Part of a small language model's weights: MLP 1536 GELU, biases.
MLP neurons of a small language model. Each row is named by its layer, matrix (up: input weights) and neuron, and shows model dimensions 176-271. Each number is 500 + 40 x the weight over its row's rms, rounded and kept within 0 to 999. Numbers have three digits each.
Before each neuron's rows, "fires after" lists the tokens most often just before its 100 highest values on Wikipedia text that the model never trained on.

fires after: " D", " d", " Cand", "K", " P", " K"
L7.up774:498527505414475483392495434470470496527515466549500464451466463529496513564498515559526465503516487459494547431505525515459523480586515511493446535518445518559520470481466434413551543471509480494471482532478505490460560501456468476504503436402503464452553488521537482443393468495545509517

fires after: "-", " (", " s", " \"", "is", " S"
L5.up776:466512530458544528439464450525534529450500501582517553490513509507482477578514480513548481466393451424528484539513542464532548560547471557438475467488557472476447591485515483504496482500436526479443541528448496530520531509499513555567585558513528510464500477518469473473516455514523482508

fires after: " was", ",", " are", " were", " is", " being"
L9.up849:515535593541449535490513510459529520500452517497466431531489489540545498456466559537531450457531520537480447496498552448491455503503468514546529481504479438553463471519527558520470514533550518606497558488503509447503500470466469459453526561422495481497528497418506502494468438568510441496

fires after: " F", " R", " f", "f", "Sw"
L5.up739:503449486521453458470449480491554455543531540504464542538485501530499563471442460441409451463460589519455471508480481478541489424471530492501461517422471588482470452506463573468535558554524541514512561550442541516540507377523478520540490432538514514532542517499433513490457478521466517498

fires after: " P", " p", " N", " n"
L5.up1150:559490492459486485484537505477467497509485466491519530517479506498598583409501500517491484506571574495547508437531411515494503504521424552553433504498521470445522492472527489466498523540449517473475474494487461593471567551458467536463482511530496529416457511494499388393484461533553475454

fires after: " ", " (", "."
L9.up724:472491537421521485459539541471532565472490557493555458452497450501515596402471490598509378477480507517495567475534546503501396562516567474423497529486500505494468472494489492545438462549531518522510513512503448497530502520493538529436530490471447509518540522437432470532539511499507588516

fires after: " |", " (", "4", " to", " K"
L7.up394:468508483428485492475514540506502446473487532484498563410555487473554488477513487505387538395533485462522493563509435507530505462518535528497488464533481453530462478482491517495509472422486537584518432447548492486533526482508443538501518498565476496565466451551444574549455443434416513503

fires after: " K", " D", " N", " Z", "_{", " G"
L5.up1191:497520496489542449531494494529456521481493466616465437410484587462480517505431518552513510529435511527445488515570422446521511472485551514540476595494510490536575502515543533426440416413422518451516503532411448509439525502487490513467424474482503508423518460524549483492485503520494504536

fires after: " the", "The", " ", "="
L9.up620:503553453488498495533553490478538518490509558436551547533492475461491551517469476570464464527422481532491480394470476523472503502498539525480474514574494505464484485563429423544507523511496538565466475472510475579484484483440509515459427467508526435543467464557499533486542527514509520522

fires after: " ", " Robert", " ("
L9.up591:512441470541483529576534440478444508492471475443555522546471507468523486486481500445546460518553547572543550499543485546480494470469533533513483513533493522486496487413545527461553550472541506505507497490593558498522401435423503528492529473486475597550499484507519541538448479456538502537

fires after: " the", " that", " The"
L9.up1443:493481466549463499403533542499434538520464506489492510479496482529463511549468455507449521446404548477476522488458537457507545538568523461524459498496535459482506508497482450464443483451467485592507519508460487476511422446542494531555497545577530466511451568587524524481485499463491410522

fires after: " ", " s", " al", " ass", " p", " T"
L5.up534:469496536445533503546519433531474601573531522532513509444480506514517498522487511458486445464451535529641493549519463520532472547508450498483504499544448441510541480477483527365454526485517460473512466494537516497443537516555522439557500461507450492496478575553528504575432419513520566467

fires after: " ", " in", "–", " ("
L9.up633:469540543478479506575564491507537533404491476466533504384579460556520484481522470550406474481448523486500502501492577490534471520474509545552592451502539539539575522510455458519432512505529465514468545505506550453531441580533539549557516520518524465542552498538532486515572507472459568514

fires after: " the", " K", " Sh", " refused", ","
L5.up1128:554512549510529523506537477556468502579571540541547497473449476455484566524467455524506523524460464475543489544498489554490493499485505517520499481429566512553465500532592513513538505503511498572509535474442495532529531473460473469593451539514473530507481511486536461454499489467498485495

fires after: ".", " According"
L7.up258:503443481480573530460478463475445443537487511527522465496473537569504526525548499546521461462531507555573545491523512505490460517517540489459487519568517478533479460508539528534442455520535459503519386506497447444528509519562511438509512467532463562507466496485489523442451520526495538478

fires after: " K", " C", "C", " a", "A", "K"
L5.up1163:522484473483581525500517541516459437500508460469482568444517462404538610475549517473386562547493508501439500454550458555478486525497471512481483498523531451513509468493570518547507564550525558479453481511454508473509520498532500492539472463511488527513493506503495519464468479525432363483

fires after: " ", " (", "-", " of", " |"
L9.up1381:520558489542517477477562514540539522586486440499525454460550540463501495518526478442496476464536543468492490493469496491512535495517492490473482472538529505463521513490436476541448437437489522524436417448475508439539510544490412500517526511511477528510500493509421461503529460461540489472

fires after: " the", " C", " Cas", " The", " c"
L7.up816:509531553494504539378437561453521480501522436465508503581487575544537537477499486468473517523449493544530554472478551516439554430501459562490436521467539531466495532486509530494528480517382475509451521483529534560528475531552497438543523535494541487481596460482538505470447540496518516527

fires after: " ", ",", "-", " (", " .", " $"
L2.up1430:433460456430515500488508504572499498500492502426481534489484453475412537513518450425382572535527561535428567508477517535488510502473498429529504477525479547484555456602520464534491560484484466489494469505506475477550422460472516438396475436525532512513516523498432539454509550537453479534

fires after: " M", "M", "^{", " Rap", " km", "°"
L5.up388:512521480471478484517520484464497461493569476510468507427515526459454509498518518480515551416484499557477540514493464543464532562496486511579501492488494482467531488502389507551531496484435447533525543519544584470469431485451468554451500539527559442476469471542445511479449508487524499538

fires after: " Z", " M", " I", " o", " G", " c"
L7.up385:536535493556535525511536470458524464471475498515492515489561534532459498470491489477502517458523472431445577533523486516546458416475514515509563554470573491469481518474470505491483501516525471571476540496482448495478628525494538537497442508532499507455531482489552501526563453563521452506

fires after: " T", " B", "T", " Ay", " t", "B"
L5.up1120:527586519491459481490495480497457557559524565520447508511560480453546507559482488477498454493421500509492522490491452517424451545498433565516544482526518515520481559449414520453530505585514464440491562496547507443487497487496436500458500489465487501529551478504463419482533555580443544533

fires after: ",", " ", " V", "200"
L9.up1297:489487624571532567522466528457511506520430530535557556434554482583501503546485465464507552473534531571493451524477548427567461518546579486521539523460589546428588493565523538521453493457476510539510563498564497511416579495478541530492521546536551490514462526523510472554524499486485507575

fires after: " V", " W", " K", " L", " O"
L7.up340:507482535522450427498468466510503509449474478494517569424552478520506529450513528480506520447456531567517472471515495469494450470447573521542449519529570474487443429533548494506497529592466564546483497513583560472510514556458493423477513502521569525597559484462503501460509563561532520402

fires after: " the", " in", " to", " v"
L9.up1344:466586498465514495534491517445512485478580482527523534511511510578588468492494518561514457528508497525468556443466514510535501438501520489473515486475450514466508567546465538459511478500530488498491539560446545541558458507519531499484472492563447530520473479423500539525445528531485555432

fires after: "A", " a", " A", " The", "he", "ae"
L5.up551:506462461500507470467489480499494553511528396549512524511480549469504525483507506455493469512507512462501451501474552488458463485471402472523490508551516426523488497550519491587459510534450526552536489535516482502523554617549515410538426495490503515491566504526555429530496507574515496501

fires after: "\n", " /", ")\n", ".\n", "'\n", "-"
L5.up1084:522540512520585541487523487527596508533509503500500524486476518484560459437387493584522501484460506498485502515453507510446500554482539574441503522551492483530449509508481451580576548428530493446482477421454496455497530496525501454539431556486522450470396475564475452442522513537482521510

fires after: " ", ",", "-", " $", " ."
L2.up21:479543479458530531515490502541455484530556459466463559474474471584429454488543480537471527483504500515491547576464592488554557438480509444538553503523567545513529481461521506563479556448506496516436427501499480483517435523477481537393477527526530531467491492487423495537474457548448552470

fires after: " ", " and"
L9.up1194:450517500528472542520546556502531548524572491526599469488507561446492490500499496539511494477413504460445490475497473472464547559462511471477539508556511490528474466498493494494517501468478493525517523474553501464512474510526531565493535593505482481502539569478535545504542515458490529486

fires after: " L", " P", " N", "N"
L7.up348:487439506468546544517524485548565505528531466523501508494484433494554562455546515488533492551473565495556541502444503461535476509524539533517443535498509476497592486501491467527378584505493520415547507508564550509479495478481471494509456492512549501481504464530525441491429488580515574483

fires after: " N", " B", " M", "N", " A", "–C"
L5.up254:532523494511509505545463517504483497475454426469435530481450409476549488463513480461438557559531588508580472497480424547467503501540508542522453444587465526531501494519519460572536593505456483512511431526516553501510486481453470495483523453546480425501536518521499477479535470543455394547

fires after: " ", "0", " |", "c", "k", "ac"
L5.up732:406524515506546492581526478548470480409527481528517459501527487470563532508540483498500507518525470513599511508470408528494527412494490519522502499501543547500563488504493496461540438458466479513590507554485494462486437580533390505530438447478565503487524512468501481436412515501443498525

fires after: "M", "0", "C", "A", "-C", " unc"
L5.up1259:487523537486507442549539543497525476469488472464503521460539494539433535512477435425551472529533523461455491463542547523453462535482558512490459513458530539576540505498506533538479553507475484476489478524488417512515504511522491570507453429465478532543442495442513504475491503561485478505

fires after: " |", "=="
L5.up546:473563475496523440516547515491452468491501420585598457408489523438501425542493509531517523512441406519494479506543497518460578378515501503577472417459518497488492485488525478475504498516487577531473409466569474494483428474534448472504512477561471512498550559543489437475452525492508490471

fires after: "n", "A", "è", "N", " N", "ă"
L5.up1162:505513526526471402517546469548489480539520482483515560498481489478553506504498536486499515508501472502497444398491517564500501508612496533561473537547549498518564512522502524538469484456528483439498521517591562483475496521447477497429487474487490541493544497462495429515507535547463426445

fires after: ",", " |", " of", " in", " the"
L2.up1165:521513499509482505527561450502461505531472496553475500542499487501516482495567514433523475498468516495553446526461556527515497460469497471470538526570499504470418434459476553548516516536501469510468549445491483490470530487547546494540537459538560500521469501488469552513533516517503502518

fires after: "C", " C", "K", "P", " S", "S"
L5.up810:511515491473523531482577471465518485539526495458577499508426433541529481499545502543479427487511468443482470460482480504487504559503420462459490520506501495466435464419539509475469532474473504422447492477516490526432543558518537541596504481469461478511450514514514526512449495582431525418

fires after: " the", ","
L9.up423:575501605521436496499557532543387523477517463512460454515457555480448535487466430499527505523454528507548610440599581519491480507423506495443580471484509476510504531419548538444512464511489513510493537534471556500554447489504477552480455538473482525413544474507475485505503485539462404575

fires after: " G", " g", " D", " d", " B", " b"
L7.up1429:471507489505493511589493504480520436476530496461444491460493464515515533464471420504550493488487513495460494511501469443532500550492509415482406600480538438444488477523423489493524451444475521534486488498529478520499459470485439520478474451470567521520524472497550397487533576483473580494

fires after: " |", " I", " L", "ak", " Mon", "m"
L7.up1350:452562562494490504468508458470481451524491498553500486407525527491527561500517536476365524501527508440467472467440515524498518491520508532531507503474487523463459545504550511508510571555551503526530444529538462553442522482555469517467513537561525492539502447504524472475399528561583481536

fires after: " B", "b", " b", " Sh", " emb"
L7.up882:544577446483458512517527521465575506583566549464544463512494478497530553537527517449473453486495476560561477461521452447513446504427527541523581462506521524458543445538442557514504534514470527506432531509525507486451513488560367485517465461541535524487551501531486529502514415586503516458

fires after: " D", " Cal", "L", "D", " L", "All"
L7.up941:590531466504442564514435513494522527524559570444379488500482498518541539454564525509564545500452524535532476515479617494443521461509471497426503513532504582534469497486469481482494554524547484462463491474458470540538525521550415352429501491513533557511473479549549486479430507528445455544

fires after: " P", " N", " |", "P", "iac"
L7.up277:443514518510492509490560557492480456508510514470516496447507443519530499478488464494437522498505557474416454501416514488466513503502541482499537481560571469508470515521538494548434490495499489512457415567521472556465448429497471476468584499479529498496541472540495511541472489547548507506

fires after: " A", "-A", "A", "B", " a", "W"
L7.up1516:462554518500493520448534467502491487469478456466474517537502486469447516532464538456514458492542580550513499535515533377434466505517479539462511508501496458506496506515509495539450528467468564456477500494430524536573535499525543495516464432548547464531537473515482461439465525482398452554

fires after: "1", " a", "0", "2", " went", " A"
L9.up223:463510532416496463560495551499504512530502453490465473507517444472492539488504555466439478519535457500520505479416457561473451520557470460500484455479521474501505507471527587519522515504464607465487472552434479452487524489566550588538466529517494441537499462470431539500442459550451477479

fires after: "7", "6", "4", "8", "5", "3"
L5.up398:483531499458456519494461488525530482472523443508517526462525500456519450531441494464521479503499489483614467487514520502506518579474501520540503551489533475475570439559525522524442501554561494500444491481528441463506505468541523463556448509531481482475553500544515463490488446483466485520

fires after: " the", "3", " a", "4", ",", "2"
L9.up1119:464504596582524465497528517509468537534562523460507581468590485480479534446484629525521519476523445464508467399424562483480472505595494464504483496516503497455491588494510557542467484498537499512479462477468512464531462499450508457437469519544555516463591445513551523531490518673424511495

fires after: " W", "w", "W", " Bronze", "-W"
L5.up476:586503507474499497532538530534544492564544484490494504534430529521485528503481466511456477454523474512501476505550492484545551504581602485492439501424461521409500478425494524525504465487550494526531548582551511462586603522531449444490505466514470424547492502518578490484433551601529478460

fires after: " G", " H", " B", " h", " St", "H"
L9.up554:514499457480451559496587443495530526482534476561507509466537551486516526510478421537475481508544512475482476460574519481463512445399442471452413555469511489565506476512561509518562488456483496466492421456537546501525503495418459524507538500497518475459532510488452461482497443461582464480

fires after: " the", " one", " |\n", " a", " has"
L9.up64:503530571511497523517482528504429524538491499451507485436525476475547468431537527500420521501506544499482507452453481521490542524505467482491533501538580485549499448519520466439557439443476532441497468526532511440521535524534571531461480536507505588452467484516515436454543441526496485485

fires after: " M", " N", " P", " Cap", "N", "-M"
L7.up995:505508496530433471587456505479451504495452485579489490480489586465564522549467468437490492495462620483500567443527509543568537519528524546527464479490481488548558477471520512492436464459426454513490504461547497441476498472481428461476524453491479521427505391499531480562413563571554496493

fires after: "N", " G", " M", " W", " B"
L7.up1150:545529486550490494521555496457486499510521540541480498554460511477473428445496481575520494433548554395470486418483630495473539520456499551545553499469518512500528537579535437488536516432490425485457504478515472450514520459486479471535499552525497498451592491472520474559488469551518598483

fires after: " |", ";", ".", "-", "\n", " that"
L7.up480:552487480485478470476475503535453485587511509503497496532431589525530519512455483545469558389478471548499505399465409552452483536503584492496513495507448473572431464462519420516514495571531503438497496541488484479544539526488554493496505557527556543444515447524461503434466496575522499468

fires after: " H", " Sch", " J", "he", " h", "H"
L7.up1028:488462500439466524493539486539466499476511511629550450500410514486504537473494492466517615509456550509454630481508468512454445506533574420499474452518446506512509446513477455480508524543533443492484561549573501492502472470492456459542551525478514549494489492429456508436441558434510439484

fires after: " as", " a", " at", " from", " As"
L7.up1363:539575500507491505514564517543480523412472476514441543436477508531577497545509504530456436487460491508439545460494460454559583560498516462487459483455540549487529508421528506501521448501468536581432495527512466539449462512540505433479439545510506504502502496563512489473478503477495487464

fires after: " |", "-", " |\n", " ("
L2.up468:540536486446483493603579478481472540475554505507523533509513492517506470535500535434459520536502504542450522530446434570530539485436562531503454495538542592517519473503522477478560562509507469455568389486521539488566510481517530478477600444536466476446481512448535527564569465553475500467

fires after: " A", " a", "A", " or", " The"
L5.up1211:478539537545506468416546531541476541436524420458557525531502566493502495546460540534480494515565474495417498428518518507518550468431469519502538525514473494500490511529532527548450503543440498537515463399470486442500481522520495495530515498481529415585523532529527437485534487519513537471

fires after: " ", ",", "-", " .", "a"
L2.up1107:542529452469537512510515493542482480484485534493504484517454467508419490498540471527514559504545529492477531518531467566511532494568521428531542502510485494462515417563540437525548532417443518477507486508499545525477483506457485459492517464531524505510473470519392558458509521537543477481

fires after: " of", ":", " for", " f", ",", "is"
L9.up738:526544543490514486445543514500496500473493466536565460492486521529491507571530476449504536490483438530478530514533414462513500433426528514505560504565467521437472471348520527557474537558467491501482491469483500528514548428517468541435466564544578493472481496543587475495492448495525557481

fires after: ".", " "
L9.up80:458456478508491527493515476562551471482486486475502495511503532542524491505531480449500522538522512480487571513574524463598479497515593455503540527538504593416447456524494450534404468546513544516495573460557429489480505505534470436513471511498483486518505473481462537505438498505465499554

fires after: " (", " was", " ", " \""
L7.up963:508567415481457501501510553547424533517493535489488483494509468469400520507509462488505531497629475498492477557467576469467390555474594521525493540466477499452511408546538480580524538467523493482500560533464438477461510519526493532530549544480588494466506471490507531443460483537501432474

fires after: " ", " the", " early", "–", " of", "-"
L9.up1235:495499520509521580444514536485582493441536525499543549503475517497395538520558495459536462523501554491476439454539521400502530544464490442462423458460590540560501499422395512442455517492510539497462529447474491506486424532500446569493485489477523530496476422445440490516515500458459520409

fires after: "\n", "==\n\n", " D", " J", "D", " N"
L7.up1002:490575455567484481514534532481497507530460575550511523466546435514484515479500559425514424521421567517471588431420433447509521474553525460546479481476525490448500471482558488517510459461508514533409480536478455544583470485486422518439572545466457507545495476481523494480516517532456553520

fires after: " ", " |", " —", " -", "-"
L9.up321:567499561446423453460561509487469512475461558535476506445503485457497438538480516532557442486516531536485490573524585450557526518442466521524425485475516510476503501463445486439524551498425538501519552494540538508476471503494408484483537544465430523513472396587496426490512508520527483480

fires after: "0", "4", "7", "5", "1", "9"
L5.up755:479543502532458521519497463468509489435433505467513506522497465473476444485526462483472469484522516549477496525443494450621504549493548470548525485511487545521462488449530504484514476513521465498479468535572432532441459470556530524469445496459515503494476505459429491489469517478456434520

fires after: " the", " |", " ", " (", " Apps"
L9.up93:515531451602474482511479505572487474511525575428548520503470495493473482503495527563573445423468552538530515578466543518525519468495548484506504516489578441518475463558498452472484528489436495535483543498468463521509523484491500500468434521558457504474435457490506481467535503488446476497

fires after: " +", " An", " or", " N", "N", ":"
L7.up346:511527502532517461446491478498498519492515442496489607464527458463550459478489493545543502507505433513518466502447591519485500463454577535504574530505468583493508523513526538450505559510577489476496480449465518429530470446492455492469508453522521554568531448518498518491512490460486518550

fires after: " T", " L", " l", "T", "L", " t"
L5.up39:476557477458567462579502450530421524489515534463499542480512479501448479535509454480478488558509472508543475466471617503486563446475494565447537485510506506451563493443469492473526572523520495424526445527479467530453438472527510491432469463441572505588426427490515457438486428480484543535

fires after: " ", ",", "-", " ("
L9.up1432:460562603533456464485454487489405501457499484511489503517471448497499573434508510546583458488515482418544531467531478464513493491506580499441468506506526494456509515456460507535609568468417466492524540479477438556459465471504392447496553461512439455516498434504533385561429524365501512489

fires after: " |", " (", " ass", " Mass", " Th", " Ass"
L5.up919:492452536542496461498478492588498503509460520511530450485457567515501481468475430504579443446512538507464429479530511560497532485474505515435359481530586475573481512473525461488488458523489565430560453528539542528576536544504507480455410506566480518502507507520544445507486519496503467472

fires after: ",", ".", ":", ";", " that"
L9.up1087:518446520492495601450464429560420489575490494557493440474486530545521528541483500481528475548538547488491491488492460474431456538410565439526498549521524496510480480529507522500480456490509448528547545552561453486520474529513518453495521498421516524476372531521552440451457515435543490498

fires after: ".", " |", "=="
L9.up1091:500499496421505497486535520613428500500443498551495517487465470556500510521498499520498480516454448517497433502442429539471574463431530513441520460547449491559499530538491436538469534484393471489482488509566470537487505534502518470511503445470538564414491543574440480423534560479520459535

fires after: " the", " of"
L9.up526:515501564513513549460544532537428525525532536498526458481569483524463468526493493439515510415499564475447533521513512497504524511519458447508534411505566535512494505471497539476503443446487492552455519515429543476471476469520448478524454576526581563501457528545540493487405526440402421517

fires after: " the", "The", " The", " ("
L7.up300:505549511434431460453473504515485591498528492510492521475547487551504441420495534463491544497482511521455492522468525530488457480464429525495537472427545432481528550460503503525548510448494481545472554483402448521507486542489495478509487425503512497515466502510555499488457491414457473527

fires after: " the", " The"
L7.up598:473541634515479449468455575489496530511519509526553554508495532536583470433517562424509455527502475488493534432591467433484534473502479484539524491545510493501469509501482507547508535521505453526531508452483533488524441508531530538505455484554575524495477492496483508505480506536527491494

fires after: " D", " d", "D", " Sk", " Sch", " St"
L7.up66:454506479443480503483478478537508513600526505586502487505527525502455510552517517455481499510445522510506507535486513489445559509542515516484431524526530536552474478523528484564444488460415531433520500500497521487579484509523432441515520499498482508534565534461603490503459495532527541483

fires after: " |\n", "|---|---|---|---", " Mass"
L5.up464:516462522468524538493506535524415574535480430594549503478509512519489482434494535486496486498468563508487521495476452529512560394505503441501546456551532589483541457467544467468469495515509412396506479472576528488466525418466522489476567461515517527490540435472502500482497446481458534449

fires after: " D", " New", " R", "."
L5.up775:515462446529532461526548558456500453504437379526508537532474473488458531516455559486490540505553510449419467460516531486490522482509549490552548583545505501525437515449520487436469509484476486577499458515496486488500502493479488523497511486485574462431486453454525483540473448544458522506

fires after: "==", " |", " ", ":", "==="
L9.up205:524510405553366471442474517465485521526529517475534520524465442491481481521506499503458551479523510482495542522490533530554532511494493487486540439516479465479524465544470463473443507490413442483491533483490457481553538525506454479501476502499456484448468479494509378416477500437563456492

fires after: " the", "The", " The", " l", " |"
L5.up44:490494519515491518385498448478484528470524491495501443528527495482493505487507531484529499432490460489517501453520487473566505489515513525530543417537486540552479589474525521550507535489493511514567457405486453560433521528458479480541509573535597473486510456458504402528458527490533411505

fires after: " the", " T", "T", "P", " C", "-A"
L5.up1465:551666498473526490523534502465455482550505484478535458538527480472526515531452478532505492474512491562538506522499560501485454485443426510509433515522501516518449477507503536423459579463504466502516464467517533502509464559522480576458510436542575549497535441518567546524467531469525506569

fires after: " the", " The", ",", "201", " |\n"
L7.up1160:513443584484597519495418511495502565539485462484464510470517498494418581431454531456545455477439555499490488367459434548481486510538449482542532545483476460433495569510547501537492508494481437493484546427481515518465460566459479489489471497546554539515501483479534438552518509459435397550

fires after: " the", " The"
L9.up715:477540528509492531511495481448448534510533537502506437535524450538446505399442500479430483458520539426509521447508434471511530484507502524500498536496497542521524505556495427497466507475500565517500538443517453463497477510511439444500344513631435527520484525510513400475443560444521403578

fires after: " as", ",", " As", "As", " that"
L9.up819:467527479489488519480568516475415458511460513518477505514451479543491616521505489491517439487463499488494411519470574508340509518450534523536504545508549479504519559485491555528514529462492494500480520507454563470522436506491531528508555478470518487444483518514454460441391549486453465509

fires after: "7", "6", "0", "8", "4", "9"
L5.up1427:542486515485481483538382542496445568465499546508518511442544507513548456485505494496543523538540570479530473469513533447523507587473487524532492477460479541552501427500563493499503514472509518510444486510447448476464590468490512521507405537450546516469481473539435490537474439443483508511

fires after: " H", " B", "H", " W", " O", " G"
L5.up846:577548447531474511491509500480485446490521569526482585483492470510552501486482451484513526518501487581519535472460517470519511435473499523464451557510539477574540458479546471532537523537558488521507547477534536498485551520512460490485497562554580554526452520516490431529482528668554420466

fires after: " A", " a", "*\n", " As"
L7.up1128:488503412492457454503560566561543516510488526462541602553526467480434443527503513545475449453509477453476467533480550543543480484513504498427432469444444544495546501558460483568509444453518488518516521460507540429497508528625551491512495513505480434488550508561485514486550492504511394486

fires after: ",", " al", " a", "L"
L9.up163:483490486523476532491478551468517498510514491509418460490589498467555505508472507541521580451430450499545474501485544492495466436528482549502547434504502476483527469451520547464462494558497566472526512532380504475452483509549503488509517506468485479504385499424457477567470404555401416524

fires after: " F", "F", " f", "Sw", "ö"
L5.up845:502489483506492452452474481509498526514522542458452567449456554472528488512555538595406453481510468460513502542533503467513462403521556516447475521495530506523503511477478517430484510485510516547494560450575487409493553438470413472460534525534530492493506491532463536489484471526515544568

fires after: " Gl", " R", " d", " D", " s", " O"
L5.up230:496446551502451501475510530494483532573524537484437484512454460516461543478574509511595493491394487506503530522560489468545528513486487512590449543477457464492444457507517465444469429509530483483414542486461516450508542450503442538490541524500515515456534545556577385531462451445490508561

fires after: " the", "==", " and"
L9.up1452:483436478507454483542515517514536522464526543467519520530452470453529497431495471561510482491531421435479444439474469485467506482489542538420519452515554467503519494628472488463531504514521568483521418513510438525512407512538586558517535543493478523438472499475525576470416461496438469491

fires after: " A", " a", "A", " Upper"
L7.up753:435527467486459462460468525462452454477553445485423423494538457473501530488513507469443535516475542460472548494504472485480431491489532460444470544474492441501427436513542526579462543507511515457542490524475498574524528506477488468478533589496504438569510528531444516520444479539548538533

fires after: " T", "n", " D", " N", "N", " Mad"
L5.up1498:533496499604470443498521514510506534503460448518552511541490486481531486473482552555521514546456569491523503411516513488497541504523512505595451439496578568536520483547520517492504549522520549409519552541437466510465513455505526541543465496514472531510539493525470517461548444439502517529

fires after: " the", " a", " at", " from"
L9.up97:534507519567474518495561509519478470516482535572431496520496547488462475508473478478534454520509481530538486465556481449532469493507486472501442462522406519507542501496532431582478484406450436522495466478432505475491536477567441456438458560554468451580538475514498463533483515540438558503

fires after: " In", "In", " w", "W", " W", " L"
L5.up0:517545483474520559553446540523540532538524452542418495517559532476468468539554525471484486470513478500460526561491465507498531508504497555505451422546512471515561508405442468596463509438514449493445483525438501492494479540492475460513471454508496395506482523520470481593447506616563557447

fires after: " |", " h", " f", " H", " P"
L7.up1530:505533496518419492506496539543429520510444493502517532454529440494550554494527409454465448534443469446505487532542472465547479463548547459462570478441488527537527515527473451503527503564503407448483465575462526504489544451537464524519534558461498468481550518466503494497455500512475464501

fires after: " ", " |", " the", ","
L7.up1472:480489500462508484530508488403444545465551598515511521449530527490489512481451445509474465495502545552472524563488490535491494485509547510475465475495552563497500532531414503494467445477492452467548529531531531556438474514500429548563494502481546434469440504544509422527485473513483465515